config = dict(
    n_head=3,
    d_mlp=1536,
    vocab_size=8192,
    norm_eps=1e-05,
    qk_norm=False,
    attn_scale=0.0884,
    tie_embeddings=True,
    init='uniform',
    init_std_up=0.0282,
    grad_clip=2.0,
    warmup_steps=483,
    seq_len=2048,
    train_tokens=320500000,
    steps=4891,
)
MLP neurons of a small language model. Each row is named by its layer, matrix (up: input weights; down: output weights) and neuron, and shows model dimensions 96-223. Each number is 500 + 50 x the weight over its row's rms, rounded and kept within 0 to 999. Numbers have three digits each.
After each neuron's rows, "fires on" lists the tokens most often at its 100 highest values on Wikipedia text that the model never trained on.

L3.up900:605467475402410604473517382489482478575497521446488589476467497495421515446351461584554483498545491459518521494509557535502511449473411569542482483571590576543494462544569497432426565507522472624423478581530500465471455600496517492478509511470526570601423525487489485557497546541544462591513502664417559435433475478529524558504458454473462463504459507590427495506526553533456458493490
L3.down900:486556492512532539477471543503479514546529543495473468459487483528478600494506428572460458398577508459470525496541466450494390550514539486493474531478536442473535582408342521462626589435488534541484489527472550454467603399469479505405431543449546480446430459489541562478502477466574498391441564440517555538498659459528503509528529495444451454505547531551536422557468459541438449456509
fires on: "=", ":", ");", ": C", " by:"

L3.up1019:625445495531487570446489500456548584494481549545424542517532406539432493524457541432489538562496387451571485471523548617519438434433413526481462528532589508514463563556549490439459536580503479507448569487487509445558471572481458524582556492504508548645499491562503433529491570418579562474420484477486544557532454451504601484544451447427471457484508509391416441436590544528556493528510
L3.down1019:453490487468425547449480411565508428475507506517471579546476489452464541500505412545506458479504514489529603449591359499426405495449448463520586534448506478456459352453556502460437508454578533479497517502572471539501506426531457541415541597399515497554481521462434452577446544495612458525540504508523479527564699497531506434450539517578454445565507580555481482461478525504562516486481
fires on: ";", ":", " |", ");", "\n"

L3.up339:459488522455551540499509411451500490543577545539530529509532539451349490498492538583491465523477506415463490463522412505497597460519417573556463447549447370506477587476500500513497478510459485483520454558464497482634666509517497474541445507485567582494504444493453446429549506459517457626432353431488445501585461481543548580469515514562442558472478480453518526534501529464515355573506
L3.down339:497518607433539580507525529500455473540532468449608447505501530439510511441577534586496478511466428402367527365448546536496532498504434531495491490510517429556521624492557476487410412453488466522549489481438525433491604428539539539519483462585624502588532610576506530504453525485500499529473509479462494415582431447480575475522527502539481506436572424485460506493450487494409455551504
fires on: " at", " At", " found", "At", "ed at"

L3.up1140:497498476510475551530400560517466406506554450478490443561501411450489419457529555491492580483485470473463420498536444469541548489510558526490563447445643574473550371529520431500505507522500464496539543603537425476590492488522490530534543542458494517486404428486549516493532553512515460521481537554551526498513467486462449599518395529440548495566467513444495475565473555523490590520508
L3.down1140:432489634636564630547583517471510577505414469506446521476531525380507444594528521541457475616577458502535511491425441509523477533579552531530522554450437472452492544462468544518503481485572504522507500488595512592435482526373539565402578522522502518524613398531512455579586511437420435387483480609456473479509545491454466413464473559528576565500523508509499484561505470527536442500471
fires on: "s,", "),", ";", ",", "er,", "s;"

L3.up673:557417457470532525503529484514565487443527577522398600516511405534511513560460490562508567542467460378467484393408509564494519506489477461508550494392562485542435485567520474441393497468529471476577553545550532354489420557512500487489489472437475542518473652507476497489397532463580463531557503519472613483520536424483514583470503503418503513530466483489570489454524563597435502510516
L3.down673:489531473539519543396417469535451530537434614520435639423545563402545510539554463621475436395518523420569524527593448418465444519493477498464546444463502503513494549466520548480527609490395568561397561449500605487378500474513437556463401547610493431543482382498447450459430447385573548504459565570598524575535510434469545540517509475499524493507520500464402450486494460569545495457483
fires on: ",", "\n", "\n\n", "- Country:", "- Website:", ", "

L3.up1143:381550521404466530551573500480493437477568481476486601581544528463562410551393538440539439485465423427533458456467477415480594446473522543493502470572532495594528477651522442447544489512461482493571486459511542568451603535512453524552545550538515551477437507431451579386478477491482498654572545586552439474522466501520526551519502544410369475475501485533478525522466518551453509434512
L3.down1143:470474454471476373498469479593530501404492526579513411552463413505404515514466497623564483390527532535506527540445555437575624456433492458482481453454543491600485631463433491489515429513564529451519453522561486542529474384460534534541519537456481443505466556547535583550540501371580467400492495424510444557471566540471410481486491542459563446515551488504449497544501507561443471446595
fires on: " | ", ", ", "."

L3.up815:402503475541455467501515500440498529507550617476503567527495509465463543521502437489552537536524451471549481535607477525543462522531429486523550480449549482534479448539626528565418493477503473474470530575475503443501543499468490451501501511483473491539489592474513492538456546485576490514527533525633599554471510472503611556417482449505564457472469483412594457361600526463481487477437
L3.down815:443449593559472545503499498528493442460548503543499454452508554480541567532479506503513497580514492431576484552481533513480478536521459488467518425485488511533508530477539513465503448547462569456473528406525616493412466437481476439545480503546464397529593527593529539393426544516512486464474481609565534555576532492431577556547523477519536499480535510490526568475511520504473537394459
fires on: ":", "\n", ": ", "."

L3.up1180:454534397463538479492472487535545444509458492451560624569485494508471406531490542430468453481500550567541536538499449446478448490490504485528477512389514453543538562465424523549570468570563488458467490518486476527481431439491481505500478522430573551565466578469544543298496513539468533653435538496509484427433502526511561504461536497426466480506436490465544491498508527469480490463484
L3.down1180:528546522447483479484563550556537532390559490477588459555441563553552507468492513540465426473495535428424508515530537466464482497523538526560496512522561486527543485518593542512486326431438487594487499551453563531438383472534519487575481480521506519535489457535557486424443520477545407537553551470603463415504565483546597523473534490397488432459557577475545522484534492526448527468457
fires on: "ing", "ed", " No", "es", " recording"

L3.up421:562552476375548564503494611439496530496584495479487484511478439457495512500541499463506510439458461563619497412516507529538573471589521420502548538574572448475422431517513512524604506501536491486605513501488334503527435480540513504703531469507558459562422506442506547468435553543533445458450418565437524542498434537487455614528491446542489520530441582474475602544434547496429463530552
L3.down421:381498550532492513441521448497480614422497472467535512434490511485525606558583479519548364524478463515455438432445454411495438553494498557487545533503421539583507488397538545535452531458560527555542521502546431513580471498370456541503455490573516479434552448477466586523600482498578553455507432534464483529481549528470475403495451512464581514562550528449547470486419488510554463499480
fires on: ",", "),"

L3.up658:447475465513452527514458499536550483458521449488523632523457446519526508496527525524506507420431528433587439528527503541520479511531409387529508444470514544610516525557552509487454357586432524480472482469546521436488567526431537515473514510482474549543425516401463465479391415489453582501547498507570512544449499478493412542538415513509570485645524473453547495475537570544540429544479
L3.down658:454558491536524553538543510462473467518448555603468502497514548428587592521410504511442496487551564553510535568582500489575426572523571491411547483492404400581591426480516543419505465471496408493456522521532439495495423501639514522523406509419614582428496549582554552517556464589462511549560512394477463526485540529535442579490426484514518529438497403533491482516474451520401554550536
fires on: "–", "; ", "/", " ("

L3.up1058:511464382513439501495445405450586515564489483437402537507464461492427552535471544493520591406560401447523465510444503429508504499517471504535413511417520534501524509555518495559423515634496451526511473524401470406493505545485509469515496448522515538496482611430584523527596511545491392498477467516467594547510589553486496669496478575428551478517478549520492541514496471433504534484495
L3.down1058:575388510601464556449493418570502540621568471577498441565512506470481415525511455475611492528503461552551458514452551511427414443599479556526466411447503375563446511493548471489526485550543411486470470444559466483570442413548459604466623550541500478462392546519499367523553479435557578480472445439477527468521525395565404497447493491485492503516505479477565498422485539521441569378507
fires on: "2", "1", "11", "8", "9"

L3.up971:491508514449553418550444533483480399544570467524445602516463448467515446525375537572523590497426463385546502492446555450455541521485467352413508459460577539512433464558497507484586524545545463607559550364654471471482457484449469582455553551466414555519596595496490576423528530488565560506501543650523539454484647487541480545527492536516485493535538482532490476458488544385511546432561
L3.down971:577476555495473538519352549446505507475504468536496463449537674520497459546531444531594501432558514446528573526500498542561504475459549439530479555423490570593482427486509535447531471499444586517476488463463429428490438578569536521520548464464608521518518464542533508447464452529469417459425486599504571569462474515478494502534411475518426422531493538532402459522485509491564529435573
fires on: "\n", "\n\n", " ISBN "

L3.up785:425462472521541463507528501458517474526505466496511503501507603502467455445400540517509532442414443529439460418552531527491486404534495480480537400551458535514512472557429558490601436483474586593674513541460508573596510491539477441495557570517498525519444568454541596544563513460424579466402486483479620548467571460468511490550509459399399393562515422543512470493476563488626546452499
L3.down785:561464459395510547468532442492484493541419472540461487551480428502528503501477501528491457480562492367476510450573479579509550521543483565457470478461497540551593538514472474454490592507514490570446566430458479502607411441425455470552472483421535446529480564425503470513543575505442429423597506585473499470476410425504527400529460483529547475568480467527454453514463504491518559517528
fires on: "1", "–", "\n\n", " | ", " ("

L3.up866:441442611465526478488425436538490514525597575477572583453522485536452547596410530541505533505570488533468481457559494376498546505552532485445487471486591458549389509457538535427532577501504565528514513417516459505543492522598466488534469459519435608453516542498542424506541558521516548538454439579434480420456503532474383484453549487513407488489462514508540426476429507491501538439548
L3.down866:500550528618528514496575540490433600520511551418480624526403440439526425527501453451525451517565488491535505455580519464474514559536508584411499614441666492431460471518439522535506486449528505497440458443460433431496467516515522508405506491474515403593561443481513558474483472471414547496496531445557495485562512523509471423493477447490546568503549439549510507431445441520490501527475
fires on: " |  | ", " / ", ": ", " "

L3.up823:396447479393606449587522523460466527521488540534530502523468423465414522550442451455537485548503492560512514505476546516546576495431418518510480514537496524403519432551499451485436420631478488522530580460519543435478555509602551527613458556437412520470484440544441507478467580480506460505470512574443618495506475526456494545501456441543518474494479548466579517466561552538567524440501
L3.down823:542427554463407436464470470504493423511525506537506520562446553499472458473459453545517500461472498554421594455461562508457525570422525483481399481450554431515548511519517443487434502575493440536471422614473461479438551463464607462424472467543534518536402488468547535583457465512518588469497477455534490565540511473511556462510528552372506529578500452458517482515481482530409484490565
fires on: " |", ".", "% |", "2", " | ", " |  |"

L3.up156:561474462476514436555510545513516418577494503526519441508429461540529475505391440478560567503487463447543500493473611449425554562503457500424511398389480463560495590478519571484476449535473477430437470492549455563446483568496404527562515451522530518411461537434494538434475569495561446540480534596515561376485454548503492491545475504469457411623570528509559423581506474520485511427483
L3.down156:484526511406465520491520504549448495515630382476528573556454459535514516508455561522474485421550522512491507449535332662501460438494542482461468592413599514489547540452506487399509463485481498580506537545589502587509466471520464451468494473510512527642612512484497450515551471491406522354547485481513487461505491483523511451547470476538519473538529452501473457534447488495500463564512
fires on: ".", "0", " |", "°", " | −", "\n"

L3.up82:507446458547455446559510379506509423505438485466417545564544488531496540542422493523499588533484421473550491503562529565487435451554355503485488504452458431392507539506514573494483446535520498480449548494577454486525517512504485497509434507415486510589508490459406550453474437534436517508433485526517562407508558638522467479463550473498527473526479477520515478476482487472558408495468
L3.down82:494511548533481447584489471423508509568537527475489450485521541485529536467459527539463485539489472447485483493482472519530416567501426463544482466462470534514523574431453424433453500533626561482383500517508416515482465522515484541468507473561504506540571549476499564554512474539556493546466580565435463502542339528500506515364448557562474582498555479491429491502431472474533491522534
fires on: " F", " G", " B"

L3.up1458:546518549551466499529510450430462469525632526414446610524478566511488476464469491521495557451393481486496473482502498597506485423449538538515520503559534491561497538565622502478501572493494437535569449582564477477500516495411552423480456555486449539577477543482524427555370481535506467496505504538549510533448527456529490562532527490489447479509518517502463457440648589520457470573420
L3.down1458:531580506533534531449515440548454459518428496481388481505503499536491490485462586523370469569529443463457461524506564475534472531490469475472559478508517586570442494554471522539527587511484478497526499507440511478429491427503492537438446569664392480507629516502460518567638516498445476383436568486527534479479532494457475507555486492562559517407475468536475424453437463532583484486554
fires on: " (", ":", ": \"", ": "

L3.up794:486451606473497444491548545494479529603541496597550491461499480521506492472456419594519457508528448500424470468563513529442512495480389485420593501595459470455500534565495448552508523655497515600640490350484452395549509602432443602525540454435506509453455508525537463485499484458641526508510468575460505537595468547468501511477581465525474508576453513487529474518457432503523529540474
L3.down794:478477516462450474459525509520537486478404513499550479442485480521511481558518507562575611527490547419494584461411591399531502528441462487519444541496394520447498488513595474450553505485541512567625507432528527524625629608473546497495456449565478522485511512543514506426555457485506419466512533514530472512545528605431491466534542469632472591538412594433460525477456379462463499513518
fires on: " As", "As", " size", " length"

L3.up1217:493502416549594524489507511523486491442479472435487523599552557559474423553516533520524543504529481532430504521558434365521429448489432465533518492429453521422546510506479624469480525578468526484477563546551410483541435425578470638492545547527542523516517576481565480441526477420501431614495565391505514435449541605500523518415429516501559518490433496472500513585574458478580497526479
L3.down1217:517522535487472581452518510509535507442545466467505522575494535520525562486554575532564436474591492419488573584558405478438471403465497430551526496420540459378498459506565577521436552399460503465443365541480494530489426435482514632568433541509563440557538474505551483489496533511452473563599538539573472421367482394487534491478544468488548428541454523422531415519414471494586462468486
fires on: "ing", "ed"

L3.up332:564461495565559499487419489517509528458471484489480392525524566477521458547510464511512526496489532465554487435393481509451492479511528429479462495514478496508453474497543490503527521502519516571477604542470563492496436445465458480581562587517517463494455580497497422485538468451500407498531526460559497497494416561537402626503542519479540472555382542481484468470535478388574535454502
L3.down332:524562512527549435523434447516466498424592414413468488526498562463514518482573511567552506464524528542475459388492471489528567464563514491526459485447499467417546414483444507484457520627480492451503443374491524647551523536573571467573475505503552490458554541461524447490516465337455484619474520550536475495446471479478478440533480429558553535510442572547383492497483515428565490580546
fires on: " inter", " sub", " trans", " main", " two", " three"

L3.up776:473468537584580472569520421433481456418517627547487494478535588454495484433447405447481591503384497548589469457540559414488475475481556474433531455461426472461480517442564562459444507511469467463411603549493470565594434492465497534605432524488616497632465477374461527419468487523521462543553472464403488475526507562477436535479486476482486499540507516594448438455505525524478447425524
L3.down776:492532490643505598485474459497476523447563530531513443528498505469495517460415456396524569544446535641489476492492461479560493541431536526478502464441420505454505420505586573474493497507493535407526550544497445476446432512430514559504436524478576493603514549454537569437387477551568582468572548528521537454456391512527409504506563469521573483494523481497417412412510467499427449459411
fires on: " B", " Pl"

L3.up390:402496563496470469536493512462462530489596486497468485538427373567529541554431497480556479531422527521486574524497567495528453383371491497516511500499491564491519394568524536521600308552504585405645531541529528382455532456515456529518526528559444473490488413487541465513496519475491466543566486549558546471484465481476493479523546490530461403616522578447476525536471508468511532605461
L3.down390:473479469490491549470549453534459466398555517480501479568467540486458510569395538483689502460578423451532518566483458599513501508447497478520463421623488398526479527489402549545501501506539526474495535566479552398457549496488475554551534537523479550491552508559560490469525510585517511530612459527497570490485501506496538425483567425463482612492437430541470556504435393453527511468501
fires on: " | ", " (", ", ", "; ", "% were"

L3.up646:482509434466492533534485458452512461461549527454495479487531567479515474501571474494481633451554513446389434479547446638458567424521474462571535562566502457515465419502503469468526549535510489474602499541483451502605476526560465444595488524479528474466394511456378452452443603523493468584517409499433517512527516528518421589472500499486458511444462618439515561440436605513484504581458
L3.down646:393519520528505573435508499555413446467405525492449523453468547525490489537612478458474537532521509430470511482514479507426432467565534501479558597453489556591539452460643499456527494488612505417629522654455568520542438506415488477453479496572511383438502502453429502469560490527488555512493457592457564446509520453489575472488519467484509507401528594439512335443544579463556537450437
fires on: ",", ", the", ", a", " as", "),", "e,"

L3.up1144:487465469568495394567526475417488392426531550451486470462564503423545506470398509561555560464409480439493457442550537576494544510523468530565480524513500446444525544440482559433577517534481467540526555530528555561541467534487501492454512439532517561511453511527380498462590446565554509558484522519372533429631545561520503576505481505461378515524526509572433398487402515497448521493557
L3.down1144:483524509541527513467516420552559499575506487473426479547526367506527522501528449458563469621470455404566490458569553423493432560538447482558572583465457562528491451496418389472403471579583334640445474470481464450491526489477423519565470432438421527521449536475456540542500521444452530482468597446567435497574472551524434428476415535492528495527541443538514594481480507464575495559439
fires on: " G", " K", " N", " H", " R", " W"

L3.up173:403492498465528394539525574516583394530512490471451573459511520493576479543393440551536483487409437335465525452471570475499539521485502473497502564543432460516438536541552474532472428435495360468553532479497468426454482499466536573485437540490481529444464517443475393436438407516532551516532560478534481435469606565488471493522556490482419536480510476504535442470439552492460501450541
L3.down173:437512439509497457488563464532511422431521477440437506480518496497533487506519485503520521420474446501499582437610462509433553548492518446607459507504553465567561531510488491533498351557527600535476469588471532487565492460469497508520512486498509502479464526633489507511528507447441592524450569470585479471417506532479578465500361563497536505562561500578574458361531449498496538554525
fires on: ", ", ".", "ops", "op"

L3.up358:432475552540455492427480512462582471496498446511543544483481508525529533489517450554477473466520539484596449473604532517528443516488437441522480444508542487415509566494560504394482426573426543532486541588503534457438498544484418543530529472577450523453453581451546559489537476475604483451448430542437463532527433441606527508543522525463531420588477422452569593589538463487511396526523
L3.down358:441448527508559496430489420506451476411529509449439586510487457478458523434451502490540486550483505537563421507498507567483440556447462458591332493508586480541495481489498516455473630474517530575491551580526483528534451478476432482519504504521512524526568465613516491502575530519486379483468417464562547584439529534501560426486481486581498423581499441501401495582487422494594484523443
fires on: "v", "; ", " | ", "nd", "ort"

L3.up1283:444512513485542482506469526453524469478539540507475641479497508548482494525449561503552514450515472449458513406491477554474443459454413462632502422472544596567484463590523457532487506607513517414564487482531574479538431605497526442553491505519537564460567466483523581358557493505461493498395497442468538430471468466544513547454504503437588496509520453582563519478451463572544607469530
L3.down1283:463496387527594578513528431536468518396464472549359512484583467546514522565522514495491460513641529473393588468589482596512503547432522479561500509466580484489570525478505528490501452557508424440551479489533462485573486465471487462574497521491468466533558469491515397415512466529401481543449434538423531438426421501539593392497507459458560459444481565540415519522493371568503547487458
fires on: " res", " (S", "==S", "===S", " \"S", " (s"

L3.up1014:501511470504569540508532508480507463486537510530483628534453523495517441521523522553538618561480465411565457408417568574514503454491473415503526443445534505492475536559505495505471497535518470538531657553505576428558418626480498531557562522473471453472538601444408532441552586462476603463495562483527559505428542496493487585571487473518500459535528455527565458380490569430470481503455
L3.down1014:531520553492547480416416512497415499480394545549456465527495533560532568529462530558481418492626541414579511579548462556491445455452396455484422513425527609588572504474557543497426562530480494523448538438419547539491414512518543524483396494555656517523445425500488450481519481456453535507552570542478522523468525456512508474513505444554625442479490588562420426491437544463584542413401
fires on: "\n\n", " of", "'s"

L3.up0:538557466534555486518417477495486477606506516485483525472460531479484506503420484540472542473442441415462522554521474458521435459485423398526478482478473439546491493530478486464386499581553485669410513556468398409507464551500533616531581474435493615485507563519474620510464538518559549637479514440386526519457494581535482481491521525462387468545542501582436416468442498488576411507499
L3.down0:429511447515592527531446551503512407540459514525372429434548543486498609470525573525511398514447499579485494552441496478467433505539462466510485566520451552521522493452465580533549555567514529541487586500461493573602472506495549475409498510451392500409546505463513507397502536410497487485496474424554486543393483638538578491503499533588430534467555460507437517520416523516492495497473
fires on: " H", ": H", " | H"

L3.up882:566502468491549512499514429541542541505457492575451564480506498618477498509464573484531435472469498504497558460495500574521381453449378458531479517523534537509489565564432501495575409631560524413611502437451454433579462578518504534659514558544650546497511465514566568425476542548593391495451439474496531538422399515444488480511502523462534544531528478545428522482492458529555485443491
L3.down882:378513451524586608511523474499450571449480483429482487487545524540497560506505525520497472499669486449439570551493587467497536458433513541474557511468527506512466497490429495510525476559538459518506456595504471476551378509429507506466439536578579487382513462445517369511487481617536554531549381478445610506433490501514543454524532456488571511486582476505504486547414521496451472523429
fires on: "-s", "/s", "==S", "===S", " (s", " (S"

L3.up970:456536472388536505561509628518481496506466506508527496511488508453468392537445521414522474516412500389632518487556487486528566508535480466444470484500556451562532505552489586405500417508506411414519485552465474541437526607560475484638630540393497463482459467426455598444498498498576549494511471469470471522460511574503554496480471553576525439487531464576520527505395460543548488517539
L3.down970:499478518396417520535508556620483499554505427482485484527460578571487446504416523501538533457487519512533440356461478565498547504486465472438415523466504489539527585466452500498579481512505582461627474467506510377518510465542442424583520556495524518518446587413552517607481432456496392456501525458531497616310473528468517502488465496491434584619457503448562468547545566558444531472502
fires on: "."

L3.up138:451414549594545531511582506525469489451534533447437587482447427599461523550407484486542530557497515478473473481494512534468460594415419496454508500595497534482462544411510495442483494591487538513466527448579530500600477624502445512509493484458452531503451584457485460486479590454490452517512522635480550447501482623507385547471489390508564454501499544523526420555535507486507523493561
L3.down138:564500513460478417550544433404481498458470422431512536524473453570555468408500519535685500475492592431463436497487499519373417500527530420436536512473458548579511581523452465508540446483532500490480564462507444531411545631499539511525489496550540500589501521454460504526502524527503486364497512487476485548481457463477527558524473625489548475545500450522468567466488559480479489520457
fires on: "°", " | ", "0", "1", "2", " "

L3.up34:452486538491557469492482537525538448476505527452485543516555452598520467503503487389493581428519516555488529525559424398477468511492500509574519431378506390394519513496521559460497528518473549471437636510431479479462480476575466616514455500506562494531486510536512453453450438445538380553475545420485485417391580532498532571452424488492491488498453507476430455565626577449545461548564
L3.down34:467519540409510537470543506518570537485533489423497478518500527516554544563543558459584494490622541456459579556538425537444469425443537470579531487434544416399518489483489503565435529389452507536418373529471504487507479467471532573557484494517518420547555484479558507470491492467352499577541577465568440384399511355515500461458556495461567448498503512411558463505446428446570514502537
fires on: "ing", "ed"

L3.up1189:446489559441640564494521565506541555459479479447571552461524534442583511470532504471551470425509479570548470518524425460540539497543456447552500519582480400526490537503527500412505560559441566510522543500528480522487598538456431601533505448521460559573484506512463425534517469491524497520465397498397508444602543452483439561551552426566495477473534536472513480565461511522529535436596
L3.down1189:405459524546497439530485562560512446355414476523454592509435502444540483468512505448511551507449415571555539442460479503552515509351584491431541551486576487450506541637540448512530481557484528516578512540456504511442539522454596445464503525527390520492467470541546408579564515389468504413484523504562457491488417572490507551436533530478589548568434510554513509521379494517464465571468
fires on: " most", " so", " very", " more", " highest", " is the"

L3.up1279:469502518419518541530456607523521473578422506600524476539443507533464410437453504468544526444456506481629515516432414464447583554509489485410444433519581445569508495449501592433497444534481452504478470461511473454510431567504474459597554448472554519463481460495495592482473482508506378573534448439465560528477447509450530555555469486529411517480541498603495468540413512513516476515514
L3.down1279:512510610468483452522446608539578476534519432521435518524488442575452529562391492447668584484511533520496477455467528572538555483438443493486457546489533445574521544507423485527516431503541553447507447402526425411483505445609475516611469525472566512487387525551535493554550530460491388428482466354514475555418529465467395420498529567535486496571450562454583521501535448580509476480531
fires on: ".", "C."

L3.up9:490407447498479568487535332470495472534637461508407463472490514487531527482471450497483492506502423557443465436567479540464548430564452545542524434469513517504495480559570525533576451485534464449495486461439515486453400577484448587696519483498511529514400580454410480466552562457412463581516450547529546511529496523459462433580486568574537514500451511567449501474529558501581452474522
L3.down9:567532488510465450472557544491483587484467481454485455480511504547428492560496593524489496436494546515522517488551537530492419480482434490489429537497481530527488483540441484539402453433473501421475521478455525492431610467514483398430510595486513493497512444515487552510426393394504496428531459480573520398351601509481515467494511624532414497529497528534518574543497509433464405535417
fires on: " film", ")", " song", " album", " series", "2"

L3.up208:534480434582554545485487544474549455594483492422469454567599546576530454497504535449483541482585507490504498536564420396550451425510417537459538456389532498451532452502481472498474486520421553500468599594570527452539563476488300602502512505544580489537485523452483526438485458479406551553446550466479496396539571532505557469492458503450627430459547530459568457493561605533614443425515
L3.down208:472499550489525502518545434484505520489454563480506461491563486563546438615544551446492461578533416491473544552455446519492399495516519481490667572479498401507487455494579393541396453451499436462459502490526421513594458361477519591530465561457579430540529528416466588516545544467404517562617455562472486474506548487460508459447570523455606446469526532532541481456494549462505418571446
fires on: "ation", "ing", "ers", "ings"

L3.up3:497521547514405491479501478547446520453584514523511564506468574547510443525335477595509539533494516482423512513464335474511511488500482489556531503503583533434533561519507449422590515488510542563479522511508482499525448582546521527489472485460522564528456551445484438470514499468510484516490465483512528478502445440529554503424466485471456420515499501526400408435473489442610494538580
L3.down3:507534426520498493547524531483541517484471533473327514551458471367459565522515491541490485478520553486512556474494456509512575506481496524402485449453616530543520484549311569568564531560495629447437530562455563500345445520491459453452449487425538532539536369540509509374465487406473499488521555453603545453480463486456649550453544534538557584413483509499577544432433455463549441475485
fires on: " |  | ", ": ", " |  |  | ", " / ", "- • Total: "

L3.up1239:469544425488529459501542482519600396441524483379515468533515584565552457552467459506527493458548490546452506457683487433475473533439541407515558392491534532575465394490534522541535470499559556519487532445515562461492535453523349534522487536458493527449413493508398491494529625492444522576539496554538489492505484494522428512509548468544587510509385446527469431481480600499498523492487
L3.down1239:555455588478542563436508401480475511586481482497489433500505569509470539564530482453568545514493526492615444498405534433536495507511377538462597391573492503503474570429419407463523488469497502468531611454504520481427530498563570563535542524546544540607493535448452542448579460433453482464576374506524487481529503502535419427608561539653551527415462422600522515526449461465532450524567
fires on: " it", " album", " song", "ing it", " film"

L3.up431:503523487470495547548521472503452539496492435492432486555432466538542439477430535541561489490451516396558486424490467451506464424521434499583523518460557510573472565574467630443420448495495515471426513515573545441484467525471503475581582518486494537526535556323460490486524524490595346464552470482485538428398424535495480478531473458577565461570422510514610528554576475580605442588495
L3.down431:615490419494530566484463518428469507449494531533404431539520404503483546492473404596678476476534620558486614498566478527600537462506564426478433495595570449591459590514479606481415447552428555503508552530450516520442513541579523581522461574432486583443544575536508465528505401464495410503452449545505526539517510511457535503482512481448549459534499469487539427485536507521559522472486
fires on: "; ", " | ", ")===", "2", " days", "–"

L3.up543:591463507570480555521572474508506541462559520527501471493459509461471437542488405450552496494530507547565535468492590482474575464407504449513497507435465495460481423495488520524481487663446488588534511625456512450456498462509424575480448491471512455525489546519539571561506499495535416513496484526613573512565401481560480490488468409448561476548535550452482523469517454530411540585457
L3.down543:492433511566472598496477451474439475507608594497534554557467376393472498483452481403454454578528480473509467574456509437581566481588501594469483424469473421488591485505472458535537444565533546481526490608526550567519548468491453510630527532473479438459475433631433428500461446496552531466555469472520536461505476470573432450493507504538525532430427433492409556502466526610435466502486
fires on: "3", "2", "4", ".", "9"

L3.up1339:539546612496488508511502523541444431548485498562515496539558471556432475539447508548525605565536513501537525412538528476541476404489502497414513476469501500487483571473523489452576516555524491621519543487569485513545443643470403471522528560538615488527496552477496502489631554451551593407422496502538553514416450465476519575505532490439441481508472420504548435528511612481408474471535
L3.down1339:543471500443503533488444497483441473459388530461463482546525467701461450570485488531461472497594592452490519463561496610491507507528527479552480480488525619551529550432540515442472517543525527561399491393412396420516340483535448503555398564593496554466530559529465449520510554454447532503588558578547507569500489509523474474483536529573624496535527456608495453401517514454538448452453
fires on: "\n\n", " ft"

L3.up1437:501513409542610559598467529508560371486500459504347479501476508520537475539523523506507553528516435546491483504442399421507572492398455376478493457457465493499497397569519476507555524472465538476568537583546472455611447498514520518609561446484461499440341530471433562532525663534493457639521494604462535546618542510477457536490515519471491559525555597507465474503474524537427591523558
L3.down1437:480486546466471483459524566522386575529471466494532493479517516517454540496525508537519507446492436525482519494460454482491444485568561560539453498496426513518535476503615499488468545446548538395470523527569518525593477545447414557465473495544517484404592397610531490520494493578458401417519497447449451553553643512502478413509518580563666488438459466436469516420510523513553500454524
fires on: "),", "s,", ",", "\",", "er,", "a,"

L3.up1271:565553470518555517448533552500547483509427548453455473591556510565410474486478462446517538507423390480483486482544497465503406356473409512469503518430450438468520527415511573525472527511512525500481611669470542437483503414498376568531671545491529437526444515459529520472392507446487550547504558441515460452475482546521572495434477540473479430431512566461569430491539579520560453544444
L3.down1271:471453464519549497537550506463513481563484501486561397523492536683467546569526523388564507600539501433461509526531461488503410488493583453550580501496511394471457493507522437592519514461492496432505484452599535554509404482563525526529470505338521516547493531464532465547508502474419576476548438514464410450558486445495466470482518517483648443544589564382549462492520587504575519512574
fires on: "ing"